python train.py --num_attention_heads=6 --head_dim=32 --vocab_size=8192 --rope_fraction=1.0 --tie_word_embeddings=true --parallel_block=false --init="normal" --init_std_up=0.054 --weight_decay=0.0 --decay_shape="linear" --batch_tokens=32768 --max_seq_len=512 --max_steps=8368
MLP neurons of a small language model. Each row is named by its layer, matrix (up: input weights; down: output weights) and neuron, and shows model dimensions 0-191. Each number is 500 + 40 x the weight over its row's rms, rounded and kept within 0 to 999. Numbers have three digits each.
After each neuron's rows, "fires on" lists the tokens most often at its 100 highest values on Wikipedia text that the model never trained on.

L3.up633:482513559462471462496592520491426448515475491419486439494534504569529495419527496577518492477460475541573457493515514519439448557435463440502468558461482506485542440460386532491487561527458496474441445524557558563493531512459462554525498486520501500457514448547533451545524524494461487531411525538500488582500521488496545536532517532504508477434486462495494512522578533489485524461465457527466503448487472482585464550443460562546494546516517513605492498513493465501579509499523532487490454489477507446504480468449461479443429491518454528514457538464510418497533548569506469436
L3.down633:548548540568425514476447473566514475521410468479572505502521577446459432543430436423485560541515542506519507487499425474496545495473528485511540480436507449515516564501554438477468532497500519516518532558527496543542459517451519487536518450487565529535581470510458525472456509538483513465529432463422488479460533474555453478554552480483469512420511458443477434504474458478499411521516456532544505537539542524447485493459455512510419465516552516513497479457488488550482586528542512479571515482468485536503488482509461464492417503546452580516477481464463493554437547446485471443
fires on: " |", "–", ";"

L4.up129:500523441522524460473468538502513503481484509429479515461552478554518550470546553505510527527512479519513557492535494533498524462450484513448438496505468519486514446511507604509541527451530481549533387560444416539463569498448490460555405517480504505524564478530544417542547486443465541508502480477481512483466488472520453466492550522526518494519463491436491492485584569420507492504527499530544490598518534525460526534480520473482569526478568506527439434502486491528528465524519493460461542561563531454508490476499466447446545467430561569456478404551497463555489488504543476396
L4.down129:506462526514463489476476485495493494525548487479513466485461430502441432523546493570447504471446513531440470538579542470520454576511467526554509522472532551526479491478477496487442545527511518489477472528476528559513449521552557512477482549521460485476480478533464500453505420544481469487498531586545456521494483514447463426479504465516595524471598452510493558522471537596495509447441462530573486428582468539561503544529481551520461406480512505489496592508492466459466485449435500527559485409446434453509512575520431534526560543563517449479483468541493526515482503481469470521
fires on: " is", ":", " on", " was", " ("

L3.up15:526544532520489427557499499480496558471535516491512521531477486494515519540498488430520455513526562505529448563532523443458482475541551592487426434492492460449478376521600531503556488469482493473548486409496509464452527479532514529560515537505485492556542471492479475476488579469520507480536552469458523563480525471489364469576514491519463567474522495513495527474493432453478516504473532447556484482511481503512438439572537551530431494531462535525442458477493459585504418482506484523500509436593443499467518566532510545511556508473549469516463500501534524537529484453507460456
L3.down15:530503464514444533443501419519486433527462492454495477479528561446396529476523518540536594506494536501447535414491434544580566494486512491527513571498454559553495637491493474524485505494512502530536492521481483538512503527502465395483456452498464504472449510548491507455538425505529485529437470477535514546533507539488513547528537483482505485486492460460464429495487494459491472485507451534445548523482556556507478511450423503484520495518517445503537466429475556506520552611521529425573457558533505464523516461475535500458495604548474472495470530506508574527507539524521446543
fires on: " of", " in", "ing", "-", "ed"

L4.up132:475489604566547392488492446539476564507532505475452545466520427527530519480521542526465497556460513533476523462461491554504402443529501430475544530453502549526482423535442565465514555511504474499538402511480497446490518503442477462494537517441453522465533561467493550490518512573491563571560490540486511522469482465492537535472548495435510566495497524477598535520555504458518494502416552590502471520460460505504433506437422482495469493544483558514447537507519493462536444462431503478530510528533460497521492484479508504483479467507580551479579500562476538526477499477505533528
L4.down132:521520460458528573499493534491471578499437498563465463442585475479477471490490582495495543496435441494463510455590502495399544493488506551445472495523526473448488519484449463493502518514498531516470477573533507452553413558575525507487492523532586573539458519563457557463468483478476524467550579479512514526523509512476448539528470531516528477531466473463479514523464443515474515494563526532510532460514570487490551514509582447511443422432523570607527577482449523484524480519513419496465465491510495520538567468474504497519483502501465500438480442544472395478511464513480489525
fires on: ":", " The", " which", " is", " on", ","

L3.up30:507444497460537476479501429558529561571554468490405484426478523548540514517442531501433470508497502513478511455512483527435500467479535466452523483473475528558459463472506459519528563399463510523467467423492477473432490481529448481547539503493460470514549575511485502505446457519579542547484454452457547523462553463499469561464448468482507465622556567529501559569515489519586530499493514468513474493515539449524405494487567562544554535531518448485522478538500559526545509516541533458543507408520522547511424461487482505511558529494539505449463503505542461516531546462495467501
L3.down30:512478515518519524564423516485523530474493545480602442525552441486517476511488412408477496494421515548529510455470482534538538452466574520463481513558468493445535553446393564513474406500534456430525481446447454515524525446470442434443473510491541509502467491486495499469470484425418465386559503432557473502506448473554499488531508539501439471498504444509445481506431483429461463441478455506517537503546464460501524542486453448489523505463531462485536565532506512493508459471491506471449517504505464477530542492523532486456479525471481552484455517450538508454487451479466410514
fires on: " =", ",", "°", "\n\n", " ("

L4.up483:476490388493523438510468545567573518459514513462499452509449542556522509476486471490433576525538525515439505465485448532508436444503504533501471528523503468501423544509547477529477472529480453577569575490501560475488443488567543467465535475459540519529546460479410555487520470514458535518520518453409507580496567519457528474510552546499526491505468571424549485497597445503515489576512425545512477475549478529465559463509555576548555433540477544525496431475444521478468447488485460481537519550508522547532541467515514495467497503427532535446499451490510466488498498507512464476
L4.down483:496544562526520434511538521445529493549459454547472527556490508440464463468585520546487529456509475520461515531564447456544572500491486496461549525493499548507529471460454506529467496501508484531494495450531519562441462463469503473499507411437505517523508496570521479503475557490524443451525544443490428589451481476486530532514480550556525563465490461478400453504537411460498505481497459528462496536472501529563535505519518500520498530458538438467555513495517555473555440594546481405479456470551452477507585531481459441379427480485450559522494485484544481542489467483489513543
fires on: " of", " ("

L2.up461:543564554509471422468456459467484487506537450506546588435522503504511556461525490481526537548571539506501470528523469491520460570504525480472513541420563526544475475561455510527503567484408510441552508476415610494508532476488497463489462525445509478547507512499544446518486532524525540425469539467494515438480475520490489496528504569570490476485541480449458503507487541506502512539502544535482523566462425521513522477575458523399412523448505514495517472491464464478387476460483511551499498436504515531490466497523455489456545464501518555505470428557446399581481513462498482467
L2.down461:465490595550531523388483417493419510470507493527505504483457471517531500497492528527557498471487469530524536444495596544494521545476501535470498518486532479481422520477486566420459546460519553556481498598513467557524485486576536455456465482472527532508442493542469544538474483517529521516433482481478474540512447511514520529499522508502580506452532395539505522534523470507493492480516439459443472456526488539535548516463530519451534465548493454436542445445478546586485457426490603602490460483465491517495480493516508518480474538512474479587530469544458468555572475535471495445
fires on: " that", " of", ".", " which", " first", " only"

L2.up697:522482463469521516456479494490446507498489549510539471493474474504563484520525471517500538502521521577557472500486541506490542481560480428447542505549484581539501541472479508500466503495379450435471498490434515436513501488504521520485500469441469514490516546573509485507536484501509507454496459525560547446455520477500515473511475543528458503487532550451379534493476478520412483468394501531425455531505501476505572532430512465443442493483613520466446487527484533538503462599512499481532534437581589467473440452559536505475528528446503492493457477554446461523592482425492513519
L2.down697:513432554485450467524437399471486510525456470459468481511531520584539463467534522420539498553463469477474492532529527479538515547463492582525444462541535462546449523518493508498514489429596556482490516525593546526442554481480473450437488562519461431499545525518541513502465512531413488510485500469429470558552477434514553534502594447496580500447527471531510514495553526505562444491545556465516503444545497452543480487534507534477533502495516471517518590542481463478529549473481523527552497528497442470512538584472460479547474504543530448498503490513476521506435536546590539461
fires on: "″", " others", " who", " that", " which", " these"

L3.up463:496540493539569445520490469512574436497489481555497536495455576514526517484521485523477492502561488532501542506544518520472471416555525542474451425514436475597518466528476468533533497540479499485554501449566506529492485500508559476503440526525523499515416482501499549454442557481507463441520466463497571530573479483457512431468508469571523478477489548508458502510521462448430481526519453542470447510534457483477544528534546435533465437526494533557522499555551414491508480442493487466555512513499506423458553525509461448462433550476478520490563441458557548381510503567592526520
L3.down463:531461496530489495505519480565513550516484425511520510600431442492473437441448483483567544492524520475470502441467493488538456481576513515530526543452476486481493473535460548469524537569516482487557420477501476486507483429466480393525517555476514459512525509517462517546584519483414489483531516518539467522514546573501485492517501512585531492483447504524491441533549557449571544484499510476461483448522498452454473461409469524559530487537529448524440517455497530409558495502492481577449455581488528521543535525372487499506520511486456484518545492527444448547534467477542560468
fires on: ";", " \"", ":", "-", " (", "pp"

L3.up23:457467431575492433478522453555477470486552460500492480477523527495484523527489545479545442553448603564534525552476553560422448463464548517535540485481549497461456543549520526477545477466511484556561561527463532501509483538513495520472556522470543476536465511526482498469411511520433515467479571480486514549548489524416457529531511528551470567513447559485535432514536439497523508473520540514504438455484462522507435547492471474533507454509481463513476487535554529512442504464404484506570516417522494436515462523442460464496587550465546535524471455499532479409469498452535422498
L3.down23:534531512466527505518501501460542517461464529511451560512416481508506557469498525479479509480494491509555513417494426552569508491472542488494524473503566464470487478491436493502512481499450456520470583470474466549418415457468510499503464535453551641502518452542503499607497439491509481491445483418507496485480522481545537498480458424441465400450490460470521521457508560520463507502463477505525515592516511522535458440468535572553504519439561583456487512573501551554525517484466519483517477509538516584519542401514498571511473479468507471466442556466488476473518486516495492541
fires on: " (", "On", "born", "use", "nt"

L2.up645:523525549533493604553542448418490466501485573489526457528438498421524479517471484459449475470500469485474476499559469512442513502550507471486458496440488491516554525542516544580496541516520529503456531455605480491495494501510490424474471487501511457518477432582478429520492555455568600509517548477452534547470560561566506494454453546556513491521492499584473441462516459536438546491506490499507499466512507496439497490511540575513489522488393501550586495435481532524516538481521488547476525500538479538490535455517443501491495593411518486523474505538536549474510522504534400482
L2.down645:450535533443539452478444548467455473446433469543506489551539502544534489593557531537536539492532559549473481538462451560485495479481508518479537443509503485567596527466505508469551506499530534461538514476432541519521556448556439439527458475448485474453582551512509497511610478483468440533488529524491476549517480481481513533499523425462452501468484510443549491595481477495445527532532443480534473499481515501498518600502541525522511487537568510494488473558431498427520515519464459467448515550476512547464406477493561527488481481470496386534549471489478424461527509451454490476
fires on: "–", " and", ".", "=", "]"

L4.up621:480562472486474530449509421539540540503603448556486532495437459478533517372447518490502509529476514560539488434473507499488483463503545438506449480436520476465505445456454544460535538543500503508513456463545545544539525523503512500453590558534460505460508580497489564540457458519589485498537508457503534488516549505461509479530506540440470554526505521489446471578499517422533464534362453433474488508513435475502495533533497530475508492440488535456510517544467478457463502535461448524561523477563514517509520429462500513508446470495496447548571409506510473473468456447491499469
L4.down621:507423509480473483586518566457440507488413510457462447489537496536504455557549457485575510526533517403449511523555439506588573519536463547533588482510454520501461571536508478497419507444516516490549549412494415442429519550466463523573501505499586530515509519545520451437529544477464492523465493476523412529462449500494450482473496425518511426515482444498526538465503491530514505434505542541473502507490547493491467464518511484484547503550508491498544508470502522495489569501457559463465573433430490451518472557525467477517518511466515540509468555449520540505559498509551482506
fires on: "=", " |", ",", " that"

L2.up688:500488531522519434544484558487459449523551526507556544501504444533541583553515460465569452600522480521432446486524495525580469492509464523480576506473513471485520469451506532531553548512562504521475564471555461549543531466394541536528413524467500544434503474532555488487532502494444485430391498518469502550471531465529506519466452513476480528512466510483519502449498570538532492541520430434532513509500511496525532509571483524571532514497496500507444521476453493525503545421507463547459489454456475477486564453478381525450522536550472510517502511551519440430505595503514485469
L2.down688:565472498486476520466515496496448511594515503521462519519456498529465453457500543447444447528502595501490512508502536554512511494502507429432477545574523522612470540539495443475519560518411417446485497463490530538482489527520474464519551494508510519534474519519573520495524583510483507530518486453494491515499497558547498471514572471545501504465554461487502479516468511453531483484492551542488501546510526464468484519494506578506472473533553445494523440519487594488469452631522464451555542539523498493456437429598554487541494476558501604522472508432472531496488396516473553513
fires on: ".", ":", ";", "ation", " released"

L2.up82:569471494523452561543493454476625559515459498510568424571520452466478480508496474463468545502520488552512520464473499475489482556443516460540504464477519399456516424562529539490513456488456476500458564465523549436523494475597467468516511493465501488520447460523457491449441499537496507497511497452400439530485540497496474561501497532475592526466463523492435504455530468475581476515443525538512488472491526508443566456526456535501472402526417526479487465492449467489486482414458506537470464457472441503466495496465508432486470441436506522491511499504462568564462476549528539534
L2.down82:495500480488543560429506463466483527438519562538486451507500506504454507480622516559496505501488481450507518550503470455492451440573514478550489549499460597474457535453503502516554521505498482455524497541470556507537482431501401468528510361487549523493520492486449491467533486482563426529545463534481517523421539470563482534547443564505499508489462430486519540498555494536499491501474500539474502507431449425392490454526437530523546493465594513511532460582480509502433506537571523511539496510477509442455510517454514526476481508523480526462521473491547535455485504466419455555
fires on: " and", " of", "-", " or"

L4.up169:568510497474504459502483516481494567604549491511538514552545478524556500467501506508573496449537475465497482504455503504525523455455388498520476526515494502522534537445581546503512550515457500613530486488452527498526479522514497458486500554451444530495530493541451532553509501503487459489552457565473597482502521558463523503477563530516468559561448540435529511468484532480491449485491531464501462603462544514572563591468518474508497549478415502500538550437520531460494493474426485543572470447505459500490538532459457558434460470539571514468448486540458526546592470498522534490
L4.down169:458486531538463549478525506494502414454539476509465505447521521506495493543502509513472560459441443537495575522507427502510470576541508487444483522475459477496486531538509508510495496452528553453505495538475420547450541377496450512505519463487564495452479424493478442454459547512493509537456543514509475516491526524496435567582486504543578543477484507511435545476512432502529523476473498544529522467475485535447573437541573407468475458535538485545511499418532449517524549520564563463461541545427523429461541481548552480441583494439497472549553465453490526515509555477530500469
fires on: "=", ",", ".", " and", "\n\n"